{
  "hidden_size": 512,
  "num_key_value_heads": 8,
  "vocab_size": 32000,
  "norm_place": "pre",
  "qk_norm": false,
  "bias": "none",
  "init_std_qkv": 0.0207,
  "init_std_o": 0.0257,
  "weight_decay": 0.0,
  "decay_shape": "linear",
  "final_lr_fraction": 0.0,
  "doc_mask": true,
  "train_tokens": 1173000000,
  "dataset": "wikipedia_en"
}
MLP neurons of a small language model. Each row is named by its layer, matrix (gate and up: input weights; down: output weights) and neuron, and shows model dimensions 128-319. Each number is 500 + 25 x the weight over its row's rms, rounded and kept within 0 to 999. Numbers have three digits each. A neuron's up and down rows have the sign that makes its largest values positive.
Before each neuron's rows, "fires in" lists the words (lower case) most often at its 100 highest values on Wikipedia text that the model never trained on.

fires in: "was", "been", "known", "were", "and"
L8.gate662:516533454501479484494494525567527470530524498498539483505470502488480507508531484533490526476498493470492486544515493494518483501503520492547494484484517539515460497494475468507543510501483531495466485553493512494501520523484522503504498541505522501514476514491474516501480480474573493503544481515472484517518500504489470497521470515542512512518485523501543543540490490471484504509466560508480501480500544511458463516503528493457449527499476505512494506465496507497490482529505530505494514543497466460506470482488512509480543466462489480565525524516505485481529485540480538467
L8.up662:521490545475523477483494494442506502530482488495494492495494555503512514466519473461519507523488526515497495472516515524474489499459460477492490466545515513505494436444495521485542506544532519501476518491509498520501455540502506468481504512514507520502466494504551502530463515504486479523444519547468483492461549479487495530499512534484485498475462511501482546491491519477523468524490529503495468520505507474526455511526486532527500548558518476497514509496504501510506446499473512491502492478482571458499542472473519506533503533493472477435499510517484497467534554498534519484
L8.down662:466478449483522461455466559564510523517502486537494512532487497480501532509514512541521520486452492522483507518528492529520514496491519510527496497523472528527472482486506461558512486483492496457477496487492491495502526485480532511486456461510496508500511533507496499475477470490493504518518502508527506466508481479535506532519480500492487500522508535468491555517510517491531506533511504540504474500485488503518499534479528500474525508493481511462461534447492470526514485485512479521513495495530497526528488476507490534498520431487474496494483464472515526489497481456520482471

fires in: "a", "an", "without", "any"
L9.gate215:507503467474467555528451483470502517494497472531472495497561489517516463486528494502535486492508508519470486490478542510474489503493478511544508504495536525465535512473477491515491505483530464456495482485486498496471478491505512493451528504544507463527535516518541527525507475516484523486510549525525501469501500513486517496531472471583516480520524511477505510485521486488526492475481533505499510454517504504488460489459467529514489506461462568526520528501486569496434525503558458482510488524528505519516517432511489469550498478483506520498518518507501503464463524541514462482
L9.up215:489496493504523497463479505494541471486503509533474497467473494526511520518485490482520518496462517501539496525498517496471513504452529494526453534540526523492567483530532526534538477493513513506519515478469505518467504498538462506501504525487499465510504470502448481539510479477474487458511501546511452491488522490514477465514530471536513502467520486504489510468509539474499467475536481525479544479491462498509498519495511505483543483533514439489513466534532514501484495496504474451473518486465519486467501498502449499516468508503492493531505537535445490504503504512512492470
L9.down215:503472500533522523519480491483455499507527486507511529513481521460542480513484481539486457471536510491506501405537459500505506470515505489495507469499473491544525509507503464478488499496501519464496469484498464521506454513551507523504495492458486531485530488497498508544512544513536513524486513462457525513535499519480486530487501523497496500561482505503505490530502482486496517484491524505506496511507507469504503512528504487537490521502496521591471532491502472506491509526513568521479545508507495494512491503550487473510542493497486507495506469475535543504486492523506508533

fires in: "not", "longer", "was", "only", "were"
L8.gate435:499509499494505516513487507508496525522509477499485543494504486526505477539522481520468490480523537496521485522501526535513494485493520493530492468476521502447536495562515495519551463504479474505542447476481477510540472477485506446465479482506456555537492566546522501470507515477520488509466549529511480498495495473471516500512512531515501534513469528519480487496486494467502500509475527541495478488507483449488516513438472553479470501520512493490476536508518531460538477485531490498494481509479501491524515456451564515500488516509491529497518515500492497490497502511508502543
L8.up435:490495529524525489494514517492498479483489527507496467464491499507485479552530476495460525500521521513532473534497497507481480459524502491513543513471518515519522481499492501491498566487522515519504499490505479513483476542488490523445522452490509535526445478523534499531475481513502488550477553467525517516473470499481479514505512512524505520503500484517515532559547491584527528496502479510466510498495481457439504482472496480536527462503464502474595487479527534492495473479508483483465484508525514510485540464477501508442479539477523472540514505485537477479469481506530553525
L8.down435:520532527501474510466510517515481534491514462475461540520497536545521456473480499494509499516501479502537496509495500494493500528501495484492472431455494485487451482540521481489457459510507544488482496497483518498472498464490465538479459532478510535484541541461510494447498504486487495495491524503492465499552481510482515501482510483476489479512520482533540527481496525491515510488504552503488510528529491496497493526503495489458508546498514490574459541492494530521562502549507504510496560523495558457497455487511505533561500518555461537482517492465494519484473529491511462495

fires in: "had", "was", "were", "did", "would"
L8.gate277:538429456507501530492492528516482484515539486479517492456487472516485497458494513486507543475464508471476496507507479471544465504479513484521522518493505522482521460523527511496501549501511498482479493510468483450510456493504509491482507480486443510495503468499466500467518515471524495540505526475512482496493541499490520527457498470473511555490514514544563519523530484515495468528469485514494501533513497508492459579522486501475534513512457458511495465513509493510505515476477556502538463472454539519484513481487488471510505503496508467475486530541445504467507478482515481506
L8.up277:533470511497475448467496497490479454548506471493534479493469478502493503492527506506480547542493493509491494527493546519472536518508467468507494479437481514552453485533522547475541512547495488508500472506498508513495523528528519460516474545505524538491481526519492480495472494541501497513523516451465469504472527476479516487510434497516468480534472483503476452528507483479551462506514497479535468512528497526496493526511473493487514479504504501547452518518499544499503482511535516484485489518470520499488493528497526520522538499540481491507497527514516524490477481505482492502
L8.down277:508529550499528514511504554485488517538511492505457545523537529472503536526499512515506505507564483524459489475529483503508488508474500526512534435559504515501513520477501506485478519447558529481476509485516483561475477512528483485521463486489552485516479507489510514540514485489509467505475504515472482483491487512455466514485507489549511512513483490481502485481476527548492505502514515481560494476513471463473520490492502523532487494494510527585535504485522531483488483459559485563485483545502485470508507505478454486494441493517505492492472465479498482487481514531492496505

fires in: "november", "february", "august", "october", "december", "january"
L9.gate571:514459481506516497479542474530525477486533511481482487489502493478516498500461491488514544473533474486479519460519441529500521510499462488511483542498489529534540500499518481484546505500515563528489513471483468493523503525509509467514483514520473523498543487487489481525486457470531467516493473493494519457503501492478452498463515527481480537510468484467487512475481526545482444458528525511491527509522518500487513529490508553518488472490499525487515488411525491519534491510483519523498493563528486487509496524502501479493481510483466462511520504495515499479519502503537499503
L9.up571:521499486478495526490525500489514472482519505496534497497471474507501442521459480467509468494498481491497464522512460482533521475529559511482493458530519512526527499486508516509494503464496523495530477521525541478463529517481529510524512555541514487504526445514495481496495486522548461485523541531518524513485565518502537524518519529510500502523510501515517481522478494499508485479507496508507487441473493466499492493514526474506517468504468475505464510501491465518523534508527498472492510508520496545475508555516513490500476514557494502470484466483498517505513535501467525481
L9.down571:476496542481495473453502506501515538480500486512525450474498548456513450494532522513512472532530509495504495500491490499492474531476541534476499502532489496477478482504505513522499463497492473512537471526483522468487488485523473467552509470507533543468521490491554516454474524496473488505472513514479479481531523488501512482481494527556525535526520514494475455476549497478525490524503473525487477490528486495513506509492511479544513480493467490476474452509523538515515502531563486517523461463542452506529551480520511471535512509464508523475503507467477534494463479488554517546

fires in: "to", "and"
L7.gate349:478499461468485493524480505525470511534488472491541502455522479494537525460453503465472517486508525542512533485531500471520439485480528500518509457502503455448546512484510544446536500484518481499515489533513470499511489514513479492505506520515533494449495548472534560489490505491505472458548556447460492508475480499513500506475505464544486486477500489483468495527528521498509495460521567519522550514526506519525489554529485461480519524464486522532493497450519527507495461468556532465513470476500484505454511485523487512534490504488551490486487504443493501481498493491508539492
L7.up349:515490464496513509488515540479473534479483496517499528491481520512513530511524523522526545542518468505509478515485489528521477518467472507542480491487489476494498532475553490506493538478445489495483433496468484546465428528482485454450487480491515479485472506491440486500525492480501485483516513502523515520511468477502526501502527497506516532510519496530531457549525491441463477513506465446524490509446537526512504493508503508518490488489497512500480486446499536463494474452492548505486523517523479489487528519520523509501463484541507450460503446499458512500538509529519491495
L7.down349:478531506498465526549452501496465488495501490516492555494516471517482438478471475472484541521533488544481525450518560502558472471497506487472528514483501521494514472461520486481517480510504504512534532524498466492504473498533523476494478546490489544591480546476487526496487488461491532506485506497468510527520507493479486540484515461524441492459523499472492510500480537501503505493543509462469519506546490538514485547541494446453492506479484475549512459505481498529463523454514497544494480536461497524515477519485539509527503515444494497514494502451486508519501522497466511460

fires in: "is", "was", "were", "are", "guelb"
L9.gate862:458501508476464511494461511460502519508476478471512495494531514444482486540539484500513540513527480482527494493540531551504512502486552458510516528505528522492487485495543456514522496461472524537439518523526524498507489520475527536495476493522516461493515474505494538557503520505485482497486475532529456521526531469522487494504485515499481494500504495483481457523499559495494511540467515486497530521501497479487447505532509474459502501510471482513474500518475477539530480531496458516529525482478494532491448527506496471465517520535508506509454499525548531482489477521474476508
L9.up862:500508551494547529487513531476492517534518498471500495490479526474521506503514502473481519502539452522504509512480480477518477483474507481545507544524518512556490502482495493466513474513495508508536491530481520510522509515510432521514563466538539464511497517514481517469526476481501462536486450539493457485562477494489505510502477529507501551476509498513514509460515492474466514544507506505492466488467443496505503483462502476520497536496494467511446468442481481472503491484524530523493461485443482499504468490484486478514487517522517469491483537526497499493511534526468518492
L9.down862:488497521460520416501551567487495520513467522513473493500508528505507531493507546494523517481523553497468485491474524458527445533526495440490496513503516473460479485508481515501514563540485445535482507527541506510528491487524528496487505504509462540451460543481461486497503472510477474506466526529453476481482519474462478508483525501505465517484513489488504520563477492451518492471513481474471551473529501484501503528514509507520562494511531502509497526487479512519483511513462472492570501521509512500496494543497497514499477494515500530534478516470491479519476511518501477525

fires in: "a", "an", "two"
L6.gate433:532548477501492474508497481521535561514501522561467473522507489489496533479506529530501511474519517472507490495488501507485488515507465518526516494484546529462466487508494501548492507506521530500498470483505513483449479507469453441468483472491511522531499507506534492498492486528473524473503553491489520518527539460516521464519501509531539504501550510485490489504487485504519509500512577542489483524526500538492496494503486494561529508480480527543483519502538498513504520476551532490515534513466442475463552495513507518496467503452496498506508520488506465485481480469528497524
L6.up433:489532488472509472483502482514502546507474474524453477518481525485513522495497515482498521506537501476431544487518512514469547460514432495532573488518538492534504526507514512503513495494528442495554502478511493479468529513482468487479484443470469507519463464446476545490523479526520480501551532502499491513506531485493486497490504489485518466509530535466491511505476463519503489514483467536505488496501499506528525470492454494513523505483496509501492524481488524545511497500500466497489506515494463447481494456493499500517494533524493511510506544509498505470518511470520479473
L6.down433:492493488530478538502526535522480559518506471556471511498471544514492524524526466501457507511513487518496520507453478495576518503460500505519492500500506505470459460469491517480516515490483451545470511513504502527491478500515494495524497526503501501467531532524545534493446530439467501521470532486532529493513502463503513490504544488483550505511515485541497502537527468482535512506511500445509491464475507524527498524507519479486515501489492501548468469515502490471495490511508484483505502495496531497535543482530510495477503496471496494505543502521504499438476451474497512543

fires in: "to", "for"
L3.gate591:524521444555474524488511518495479502546513517515543474481533503490526526480505467475466473501493474499504496524498533537526477487479451467472529494464461505494480455473474525499504440526488508508513484528476457482511498533560524486446468525453492534456506534472498527491471456534491493500492514515497526521469542497488484443506508467525471500478551515455505469489492448505471514519516570517504494479514456523533483522555492507519504519528507495484503522530482471495517509509477485474493544470543480533514532488509530535524533504469499446504499490500482479513515495505507544519
L3.up591:511474497486511483476532487543488464520518479550509481485532512500505537490499505529470524488494503499508521490471541499510504521497455536516468531503514501530485506478461522524506477477511470504509521526473472502519490505525513505476477522462503487512481516494475552535488520526453507560475510498497501463497540534545530541474517550493502523498469468448518493472483503505481505473509511472535486526513495560498475526523457488534482461506485440515491557471499565519504463486528541502481534487513562540531539529530508467523550478511537526518510442492471525545525485486478533498
L3.down591:540511460511509511505493527444510510517539487520465533515461489522532540504505499478510533464491507516515493508498461553531517485475489501501521492447488496537487473491544494479464473487496549523531491501490459505497494505542508511501506512480478548500523531512518516504492466514502519519546512471448558478442491540460518466512516453504497478471506486503523488459515444541479526506500524447439485473523469474507506489502510464465520514491495521477514521539494472485436530515492483452495504515503477504495500523522492504439515511531469495488534498498538534494460484517529531524

fires in: "not", "s", "its", "to", "her"
L8.gate251:478523448534467508509511516536498511515481455498516504464469484530506484502472507514516443490513492469524503526491515529509490518508462549531487418500486472473518513518513472498498464513486481520476488475445484519522512506474559466494528464522502522497490533473495495455496542521519482554483490505533506497494466527501532510482469507510450503517529526520515478480499500464449509523480530479512560488467472516536546503507537495508491517509482472454484537510487508542504502472441507485497525476482526505436529506500501477486497496509514504471501511516485531497467471486536488549
L8.up251:538514518496527483453506524481472510526446483559499480497505514452512506541478471500499533514485463497475504477501536512536495471494526513513498527476511483463526487491537490518495461500478482498511471490506486527494470506507525494578495515467464490486454538528539542491477544492494478497506490479505518518506494495522494512508478470456522482496530464545497472520516509457486476506500478478492509506477510482527519503459479502448551473481482496512484478464497526451518476440414487504507524495461494506535498496474540484479487484524480458477491534472505515446492504493494495505
L8.down251:466466503491503481498491469508453492508507506524484476491476472539456493493513520508480498495534526529471542496483496522484515472525505467511490505473519508481495506485460523489503512476512516498502507523449507497463500510477473504472483494489540514532543516501484510489509474481499505492503489513449507500502534507529471553477502483476529520506428512499498503474493513497510492485538486532527484486531505521512506458502534529500489515503474534568512497516534504487482488489524557467489484483496483505487483448506546554501447507480463498531505474491481506514499493505499508490

fires in: "to"
L3.gate630:500523476464514490544502497509497498504482504494553523472514513471505549489511504512523493493509489465465530559491534470536471442512531465506489458519467477509501481493499475526532453499510455453497462480536527475521459526493492498553487499451508528451481503491462509538473522493507541508482500478522473514439497478487506498498521493523482504478499515465507481518510539519444492466467504515540515500486495528492550467491497469516506529529508506527508462510534464499530537512468544492503508488458465526507511474504491507529493516493443530479478469542500521509489549517502517501
L3.up630:472498496505475532501509493516495560486480474517487519505476529465535521510472523498484474498464502468497471489499508503522482495481534506481479495517513486475494499465537520489489499547490512524522445490472504457508496493499472481446493484501506484518467462528483481522484536496533481510538537527503512517533519467500537527459541495493442545465508519448509482489479524520487499478555503508491524512481500499504510500570497522463483494497483498479521495462492517502462509479468515551479490543488519516524420449502494512490509436528496497507494518504500447552488462514517486491
L3.down630:521549483501479514517497472532464488497536502522489492475492482508529486524496511451489520503460560552491476498480502509545497497473518520535531458475453495523528482474486494509531489485501470478528504494567495536513461527483499476520464517481533532467468531513538529496444473486506514491548520507492485506448469494524495493511488491482514480485544445493513491485542492535480512483498468508500505477496465492496488486488486465537550482459509481507495483520519494550512540474472504484529568508491477495495512495515516488495499503497498522501500482503537549465495506514457516500

fires in: "from", "in", "of", "on", "with"
L8.gate213:506546515462523452521489510483494518458522493497486514514522474490467478497513515480480504543500483470546480539505486487536510505469482494480524524501523478520515505505504545509504468475492506482467507496519463488508529477516527479493546551484476524536446535503493461489473451512494521502518480496512507507523489477451524511497482487498497499542496466480513510519482489510494530480508540528512535471497469490530483505473494494522491474485483509492516466525495524488507530499520458482486497486502491486514514491517570516537477502515452506494507500501531559461518483499497513499
L8.up213:515494482484521441517510506513498486533532524507503483491504579461544462475489547462529497497502497506479488522488473494514520501548499483490534484503476524498480504501466507501482502505441501521528501528492476449501544452489469508508512477538497476501524527463473455527560472517498458492514454546468475477512496554472548507466538524470480531506528527528478471474507506463489512480544471482510527544479510487503500500473451511481490484530486521512503510483487478506506503509473468508484484541499500488535460539501449520526495431476496449502504536472489459506535500502536506520
L8.down213:537526523527506525481508562485439507493494510469515505516494486488491449471480525507524509544544492494469501540519482514546531522519545550522501507490518517501520522523508487440453519489483505502482476497502471494541503542512530506446516489466486500559493489545471493492495516516501501480535528527519499477458453498493497502504527538529457449521486509475501479504488498509495464524501552537485538488465491502498508523440494505515478505474537473519518478533486542523516507502478473480524496467541499471512477513508532496468497506457513487505456475524489490488507517519452488492

fires in: "in", "into", "to", "of"
L9.gate283:474474485500491477511460482535554509507533460486464456479483555486461494484501491477507445507440508503556494476497489477495545501525503491506544514496503476505523502508480527477529537483509501527512488496481530534530495525495513477474507535467505479533478505510509474518490500496482452470527507499514500507512460436457510506520486482541516491497511502509499492505479486508517540477512519490493538536467487499486504464517489489482510526482478510552513492489531449478419491489480459468495479518461492515435514462562493486486487472478500512499473460484515508500523501464497542513
L9.up283:525522468517484504520502518474496478516501469503457485544467485494516488522556533466484496487479474475487534490500458485506482517501514497511502510478478506518546455500500499528546502504482525510512461568499512496504506522508515495487537513486515498477508484533511480521511484478493554553509504461535481486519497513535485476495506490496536562533506511500514520501511467484510529487461487531464488483522520510545494492480485508497521498495480504488491497484526543434506489485512519485508495496471490478568511517499464494531489502496512512513514485496501502539494491523507455520
L9.down283:501473476490492496519481488505515504531474504535526484501496527510474504551496515529477527536518520516518504497505472512519465457472491518467522516516476499486513533538502536549535490481491504509540466465460486482465505499476493497508519485532491536510513484498490510496492528494502478487491436553513462515502481514527550472513543500501540451483516487509536528546530539545476470511479465520482517485514529451503459508508497541518506532507470502565514449505481475547456536485518530464498489480484523515507488526485521491533485486518518485491562513511494500442490524505497480519

fires in: "one", "would", "was", "of", "all", "each"
L7.gate310:500479528495483481503475502519489492525512493514543511475517530531567451536496440460555520533464516470503521495516499446482454481470511494481472481507456518504510518475511468502469477469477483478521485488503472494507503514472509511538455523490525487478503488473517524471540485577522511527525515530509474478514482503508531509473464523504470493515486486502484485485548514550512536528482526519479534479516511483454548494487493484480514516549477494503470519488538509504498504456480478496590470484495505496477444458553465511491468496509500469516525470481585494494479459540502519500
L7.up310:576507475529464479543543511454483507520437497534529520467497570502498473528497486491513506494484456504504490554508503537534490490474439504543510462466486549538543507463501431498498482519498519491461462523471546455481528473495477498504532471504517471480480479497492497498486529481492515500462494445540509522512505475495448521440471489490458477476509502485490503504507517462486487481520466492496473503485483536497511478524515502509546498498460515544478480474493496508446459518501506510503498549478508503493515505521528478450523502513493507500529520514507493491541477523465505500
L7.down310:466496507505488493511474533474458500468523461506473519519526430480515514546500519521450488515499523468481542464501511462498529452514497501486485528535525487493488498509542527536543542502506454483522480514584465489529506542537519464466512532492546520508496516493538490511478494533507471469474530558499501451489504521508517530527524516470473502491505498498466529524497525481523496535486515485462501539485494482475488481486532505496475526493544485589507521555474518481498476512482528438488522504532507486514494508506501545504499466494518479491474478501526509526481499457535485545

fires in: "from", "on", "to"
L3.gate939:505519495528497523496477484504478515499515497510490523524511485515516508491520531507514500558531498439467512456522508475505508515486491492501471484504503486454509451549446454507536459513503490491519508472524508463535476487556497458512507486508522511535497510505516499500483519526518480488527483501507485492479536489496475496485485527488523521548497524546490527510459471472512449483469538549496511506508466487486524521508467496535478546481534500485536482491513505538490532540519512509512491523470457499550529469527505488525523507489471516528465558523556500511499502510548425518
L3.up939:490533456493465482484485493484461541448485528498475519498495524501488501510468510518464498522490474526493519522524480496468434461563525471519532497512495514531471503484529486523511486500484495463457514439460513516510461486481503456507522498469485474464510445539547534526498505483491541501479478528481493540496530512483488511535480527445482496515474502509499525483460491521475526496458534495490473530512497539504486465485487475480492478503493549493486523533521511519540508501513500502485484472489460461479481477498504496530509460480474501494469493494559512522464473518529449490
L3.down939:493460513495538494518539524509534483484550476517505430563506475452523475479523494480549497474533526510449477494541495512509513544468480508496517518448490488500531498533466507476441471506475477487511527533528489455466528513531498473466512483524500524552503471480432459479474500516495470454514538482528496447515520530495533466484504471551518483448526501510491446505495496471542451499563481502508512497504470484458485502497525494513498484462504479560512476473482489470473514481553483499518519540488514511540468524498486512465487520505518502505528546526468506482525540461474498509

fires in: "january", "march", "may", "february", "december", "august"
L6.gate968:541512486502444514507488460481550523509522520464483502508534476505510498494494507483489485523520525462493471499505527506503476498517499460483497497535546533487491522461523497457468481511521510504512443486519527504500525495589486471480489509544495483460482515483506475503531513490524548451462525517482468482485453486468466512476533478507475514498498494500509498544467504542486480526476522524500529474495514503480513509497494510516491503501500538517549535510500524496514557510477534474475441508518497530536512490529494500574520472445506496526485497495513500501489508505525559453
L6.up968:484475477532528479515509543490527503510519487481482472467460488510467562483491488443502497520514508480481468477487519450515449464478492541512496458467493490496444460503472454519496504511512491478510478462507487518465498474525478488514465497509497510487511532440517516540504482486486496486462489491546488495499571486480476527479511497475468536499487489533510518475499520514510470492520513513505514493498529500507457484512500492476525491514504551531496503495502474487445458433504526457477504447499499498520468479461530498506514472528473513507519514518503483472483508530496502483
L6.down968:468475496489494522489541494477497482492496549536478484508589547497501471516494510517501520509462490509517515484512450532486496504510540476482495510488502510527565533533505518475546445493490528493486568555531504481547470494454484495530509527480477484459520504544472515491476513523516499508545502497442525488509444532496501489458527524520488508504479471479529447513460483474497513496488455513504485542488470504454498525493515502506519472478471509504519506517469486537535556531540526532496505499499519455509488456554474521515492511478515477455503470466504510561499510499530518513

fires in: "of", "with"
L6.gate334:482462508470490511458445523491472491475505486471501525532486504511462484507517460480520473486498504472525448494493501472522508496509484483498519526468518507541532506517410532475485526504490485486482482506479519502494497515540545439487520546420516484519479532497479466503465485492501483490494486511497502537448474489523490501485442515509521511498464518534541487448491439498499482495450479513475512467512505466490529481517475504473497492480486481572519542482440525547496520512527502515460545485500535508544503485487534487487522504538512505494514504506504483509477508489447476503
L6.up334:560468509511509492476508512496447481505520500540498513482472487499500497522526508484474455537502498485486490513501533531532496535509488516501516506510486484499490522523469515486481501541528490488535458492476500541510501485490510489541490511475490449533474499527494556518534543470481537532497490523485528500526497502549481496476466526521503570495506504550561511462497472484454526550482527507520507572487523561503460493473493504447448455498504521543513497477492505531482507509487479501490522509520474505486522502489525472515507497479524499498508512520488521484528497473502457477
L6.down334:500479496464512532514483499493541502492466510511490525508528513483514489484499499489511511511503506463484512485479494469525503481486511480558502508502550466513477475487465491472495534475516488463515490487428500460477502491511499511440527501509506525513484534452499503496461473529512471491506499565486480512487487487487531506517508481514468453481535486479479514496513543540500488482496488545436506443487484518471489524533482466500501513532505465637512499531493505514509512506545517469442474523525530494498468495494473497494477488500465494503512466474513508496482513501481519534

fires in: "from", "her", "his", "left", "joined"
L7.gate551:544460491482489478530511560488545490527510471475510532495512494483464508516451496504469493536510507471507513548490487507464491506500475542468524573503503480497509526496520560501470497536528454476475468498475501482463492504502557455459533506472499503482542515501497479469493463496510483535480495495488492514497470528504503465494479508500543483522477529514468460486472461534503531548507511514510515539542459503538510516463501484512466485471504506457526482504529530474469486473511503511558513488506482526467519475453490452497467483527519465507484521543493491471543524493459479464
L7.up551:472481474518542490441512520475540492527481496495498465506493514498471527517521511470475516517485502484504506504500487508488467478531478537524523503510480488500509489498493465475551486520476476534536522493485532499483498489477496489479569488494487510528489448541491521509499500525509473517517526521510513450507522556522505504483527570485537488467472547493505498492485496507472525497457507479456528543521459503478480529486484522533452482500475524544478512494486519507501562491463533510512490402507522510504515492516540487541490487538475512451507548464495505500474509512488531547
L7.down551:488448507479469476528477459503445498491533509494539480500534481512484494526543481527513502543490498495464496514483495470512502488496512517482476469493495542496478482530449504489465495462498525496469500544497504509481492499527500551500487508511496494455486522440515534547462546470485500477491511488522506485472503492497514517479492482559487526463506473520508539505516486510513476533506497532522495455456548481531494459522537493465531557528518486563513476553525485502497495499527464480479524519452499479488467495513518516447508510497540493530536499512511509476521502467477522523

fires in: "its", "their", "his", "her", "s", "addition"
L6.gate451:518473476529498499495504526476525500530503484495483481491532495463525476510508508490496479516514503463497471505540543512497518511505488529503486470496491487516496565488503568491498495540542534491458492521515520470474486513510476494522527476463473520499562492514468513529455477493465472505496510516481500518548480508526545519508486518498500477496480495542510480503469487489492519466524469522502519527476468477521473500540499516523511466472466500481481510529542526512517514506509497530463499434493533492487498518482528501466503533488481502511457483494515554556514532419538487451
L6.up451:458485491495483464470535513500502491484473515477492465537471520501524507487520488520525467525467394485509517499489513485495495515513493526569488506503452522507507483515478495503488510514458503526501502544535510539485554462508510493566511479533516518536498501537485463500508495452507483479466498505497470523531512523488472497520524479468490537464494484487475531503530524494500526497461508487467518470465460522498505502517475508477480468535500495485461504501524555525525506540499551506497508521474532509465519505483507514470480512490485466505513541491512473490484506487520466469
L6.down451:480514504504519478489517454501525501482510519533445562427496498538467526515500538481477508483522536492482484526516452525535466469518511476458530513451522485508498469498504512513531494456507465489476491432464509482543487518482532490472465537464458490549506493478508510474509521537505495555557517431514509540494452500494506475519477523487450509520474480473515533491538483527521486514504535495502487465513545508527519479529524472500480498494503524540506520536486466523468531482488450452513508517528492483496532523530498485476540494484489510503452482525495520463523495487470499531

fires in: "february", "june", "january", "december", "march", "july"
L9.gate207:551492504465480518497510458500559500509565542464444495472546501451515454472488533496503523507511436476507521468513486498485496527471478513489521449519473514508481535479496495514465533490532533519469535510501532523512501534503477497487531514513531498503491470478481475494526506537507482505530486494529521467497552499474471470484521484501478532500448504490520478508477533517475519463540488523469510474538472478517433533499517512484493492448486529510502460464496450502531507517532483474486488575522460520497488533514441489495487481473470525498478493516503518475450496529534505493
L9.up207:522512531470510517478492498522472435465535472522493473521507456490494483470491498507483498507511507505549494481534466508484498503511492517510471521514530543498483470504486507525514498498489513515486455489500495537488495526503476463470486480514487497493530473468487461537530498513531528515463516473530466532484505525494471512520504492475471478493505520524490493482479526535529504517488475493511482480527488520478564522500492495488501546540514504475484483525501503484516488452491516489517502456455504526572521520518514516525486487509514464520495488474542504467445519530503486501
L9.down207:540558515549470529549489471506527491508489515473520502483551503501534506520471496486510556500543478449453503494484574523462482546501479479519499493496478495486522498468512499429521512502534515459495541502472492528514480500493510515501517501550492493497468477524493545471506491507502487516485471499518514446484500503524478511509520494539441457504500497521511464470493491473497464477506512497508480493517479475510525504501524489492488498478448489438487442519505499538500482478514525487520536475511525518485478493489509497467485488519534504482550516489501544498506519502504512510

fires in: "was", "is", "while", "were", "when", "are"
L9.gate1002:475439510487473518490518469509487530532533490468476465494526528497515486493495524516457455503466502485531507502489489488520479529509511470499465491536545489494512481517513491521546514483537496490459473509511469467505510483532476476494527503549542491486500520505492494496513508495521501500472487506528497486465520527499493486495494491482470548453539494484469575474518497485460490514496566536516524566494447465449490529456532513468487519491513470501506482551507510476520470508488493508485500514455533512521494459487508485455493444475482524487519513518502508445525514516488504479
L9.up1002:534472512482480522501505500518512524545493469464521517501495549456519478496465490511501507521502508490461504501514501499529459462459485485502489510520522531522509517501487499470441507493552514524466507453499457480499535497511464527483470536516495475508546510515500553531498473519517521554490516457520490515469465522546528503461498456486477535525476509473479488497527549445556526506506528499482469482476524523482476490480513486506484518503489513503484457473550525491534484505491471468510502483508511523467493453514494498503473479497486479500476487539486494515503561522483536493
L9.down1002:496522504544503512550485538510509505469480491525492472513528499500524512495511544526481490457488531534492479511440512497500530460450480500488555529499493523526485509490531521472504519505501465489491489469517512525508550479486484475515530482499461524450492463478487483499472446491507511488495506497472469516466536507506489493494504511470518454500507464509477534472496495461497492457527498505455493497475534503429545524474487483497527524464497501547494503483506517473528513488510505527472525498509517515490529500472483552501521487472536508475481519507498494468528514478518484511

fires in: "in", "of", "degree", "chief", "bachelor", "executive"
L9.gate954:502503480510468455492478492447515489490543520516529526493487522508481512511506496532502516514483520482442488472501466512478495490496483488512439478510519493493477483514482514475466553490475461487477470538527550482516560485457481528474524454510503475501512500485475490477494500468488534487480497511485504461518469511501528501487518479499540444528523503501529480479498507472531504493505489523456517529486503531520504488488495535525520502518467512488549480523470509501498501485489491521495467513517468460472508536502539510482465481497486529523526505491553518532464559464524513521
L9.up954:483473488468458496520474490474504491506468495477480484547481498490535532475517525461482506477520429505463516482523519515507519482506432489490508413446523515507490499492490473504519526493439516509476455507526532508505479478506477530487517516474490517486481517470529484499502507521532477467521496494483528516468482541514543516503483510493448501491481570496554504498514527534490494486516509495536482518500521522524496507521508465509548499514473497505519492498498454508501509505532524483537499531574488460525462541481490488470500486481493478537475497493509495514457495540560490530
L9.down954:492494469500465509492515509491508520503525460512527493470459495486497523495512482490508536520526475508505508493512500504499514470507510505539506529530499523500497485500527494436468483509480489493484482530504484467525517505486482508511476444479497519525515487505498526492527489463540500480470519521541545524459516490505484464505547532485500485474524539482464473486505492496473547466535530490465512543496517530517467576462518493493536544488531510496500572495442489460513568507523486514487511481504503532497516504529494503483504484478463498490518522491495510511511474479511522507